Part of a small language model's weights.
Architecture: RMSNorm before each block, rotary positions, normalized queries and keys.
Training: 522M tokens, 7969 steps.
MLP neurons of a small language model. Each row is named by its layer, matrix (up: input weights) and neuron, and shows model dimensions 16-111. Each number is 128 + 32 x the weight over its row's rms, rounded and kept within 0 to 255.
After each neuron's rows, "fires in" lists the words (lower case) most often at its 100 highest values on Wikipedia text that the model never trained on.

L6.up994 [113 150 113 112  73 111  93  69  65 187 149  99 104 153  82 113 148 112 155 108 117 106 112  74 131 105  93 150  96  89 109 117 121 110 194 158 149 133  66  94 114 147  88 106  93 143 135  97 165 153 150  79  90 144 135 157 148 157 110 123 161 132 198 133 169 106 122 192  68 153 149  97 104 156  76 114 174 145  70 119 138 143  75 104 125 202 112  92  97 102 184 152  66  99 120  89]
fires in: "on", "is", "29", "at", "31"

L6.up1888 [ 95 167 146  99  96 183 111 123 139 148 150 115 143 118 158 185 155 141 109 125 142 141 166 143 124  94 109  67  90 216 107 120 137  94 109 138  60 161 124 103 130 153 147 125 159  98 101 114 146 190 145 153 162 113  84 212 145 146 151 174  91 100 130 162 109 133 151 176 105 146 124 153 176 116 140  78 138  93  98 131 107 130 148 107 135 149 153  84 139 116 112  85  96 111 137 142]
fires in: "high", "the", "higher", "xxiii", "low"

L6.up595 [155 115 133  49 126  73 104 151 144 188  64 202 139 167 108 153 180 128 129 121 220  97 145 160  82  77 129  88 164 165 117 130 203 116 117 141 152  85  70 147 125 128  77  69 163  93 128 126  40  61  94 138 122 136 117 122 129 106 166 145 145 107 126 118 160 115 107  99 160 128 136 123 173 120 146 104  35 125 110 116 185 112 119 112 126 136 124 137  95 139 144 145 131 169 171 218]
fires in: "in", "the", "on"

L6.up1207 [174 102 134 139 180 126 151 157 146 103 126 138 178 155 134 120 141  81 147 112  97 139 137  54 121 141 102  73  66  79 117 119 120  97 104 153 150  78 139 111 139 131  67  92  96 144 155 101 218  57 113 106 155 105 150 130 204 118 124 130  67 100  78 116 126 163 133 158 150 200 147 103 116 147 166  74  98 119  81 143 111 155 122 126 137 122  89 152 174 109 163 170 140 141 120 151]
fires in: "is", "was", "also", "has", "he", "been"

L6.up980 [125  92 114 172 153 140  93 141  88 111  88 177 102 110 184 120 113 108 156 115  66  70 186 104 138  92 111 101  97 112 155 155  96 136  92 130 103 228 126 101 130 156 145 110 179 124 135 135  72 136 133 143  86  78 157 128 124 145 181 117 111 158 168 116 112  74 158 122 151 103  75 132  92 101 153 177 112 100 150 136 131 125 164 119 111 119 116  94 125  93 147 137 115  68  63  61]
fires in: "to"

L6.up1406 [152 141 112 136 167 165 183  96  69 118 107 157 172 131 118 138 152 129 112 115 164 101 205 148 156 104 121 101 142 116 107 174 162 116 127 121 137 133 149  66 120 109  99 135 131 202  84  80 105  72 106 184 132 136 147 160 122 149  98 105 149  96 131 133  74 126 139 159 111 116 137 128 143  89 155 159 114 104 103  48 154 104 154  82 122 103 192 190  98 147 126 128 121  90 156 171]
fires in: "this", "scientific", "the"

L6.up256 [107 146  96 145  87 144  68 157  73 112 114 116 107 130 105 148  96 126 124  78 114  77 147 135  89 142 128 128 169 122 144 113  92 111 160 114 166 128 128  76  87 184 145 104 118 123  79  99 104 131  80  98 102  67 152 110 170 107 132  82 124 125 159  81 128 147 167 144 118 128 178 114 110 132 141  98 120  95 172 113 147 118 135  94 107  71 132 116 100 118  72 180 120 141 128  76]
fires in: "the", "old", "both", "his"

L6.up223 [149 141 115 127 107 151 138 119 144 149 145 189  96 133 106  89 179 148 203 115 121 194 100 190 183  93 133  87 126 161 140 117 162  96 119 167 185  99 116 166 178 142 132  94 112 127 150  95 156 141  59  97  79 122 207  55  99 161 179 159 152 118 111 121  95 131 108 110 133 130 115 158 181 131 112 117 166  52 121 100 167 171 175 145 140 140 102 184 146 157 118 101 117 135 140 125]
fires in: "on", "made", "scored", "suzuki"

L6.up2996 [148 111 144 116 150 180  81 169 116 117  72 125 114 119  76 147 150 128  86 124 140 131 183 116 190 145 144 109  96 110 134  92 132 164  76 129 139 141 106  65  59 180 109 142 124  97 100 160 168 118 125 118 143 134 141 115 116  94 175 119 110  84 116 104 106 143 150  95 153 123  76 118 118 140 111  97 124 200 171  65 149 132 160 140 142  96  78 157 175 129 144  90 130  94 125  81]
fires in: "this", "these", "such", "n", "m", "first"

L6.up2179 [146 142 106 111 123 156 113 127 128 106 110  97 121  83  82 107 110 137 148 163 114 117 153 106  92  91 177 114 194 148  97  81 139 134 151 135 143 127 149  92 120 137 134 156 137 127 135 118 158 105 122  95 135 182 126 109 102  90 188 145 160  55 131 136 112 179  99 107 177 120 141 171  96 124  85 113 147 184 119 113 116  95  87 151 175 131 106 196 126 126  96  72 130  97 129 163]
fires in: "has", "is", "are", "have", "also", "president"

L6.up1602 [149 158  91 107 146 165 157 156 119 122 131 139  94 124  98 115 136 136  98  70 175 172 115 100  92 127 114  84 150 151 125 124 168 104 140 133 146 126 120 141  83  89  97 130 127 138 151 119 126  94 178 134 151 150 121 168  89 144 183  75 137 148 114 103 106  87 147 136 184 124 122 125 152 137 128  94 172 123 114 162  81 162 118 143 118 150 145 168 133 173  90  24 180 133 132 102]
fires in: "but", "of", "before"

L6.up698 [106 154 106  83  94 155 134 115 125 129  94 134 103 131  89 129 151 150  74 157 166  91 124 125 155  70  82 151 112 176 156  99 157 132  48 138 114 130 139 151 111 195  88 150 128 144  98 136 152  68 128 163 174 108 118 115 147 118 194  75 115 130 114 145 124 127  92 145  72  99 132 125 132 180 114 167 152 189 100 106  91 126 114  94  86 116  89  54 147 107 149 104 125 132 157 120]
fires in: "in", "on", "of", "what", "more", "since"

L6.up948 [ 86 111 166 174 151 127 184 155 156 172 100 165 152 124 176 179  69 145 126 140 147  98 176 111 124 104 104 163 137  69 127  98 154  56 161 171 142 102 101 157  86 105 104 108  97 109 157 159 146  44 136 166  89 130 155  87 121 130 156  78 162 165 147 133 177 134 126  98 139 101 158 157 123 103  77 164 160 144 175 194  92  87 106 123 118 115 137  96 149 130 114 105 116 104 135 106]
fires in: "to", "after", "although", "through", "without"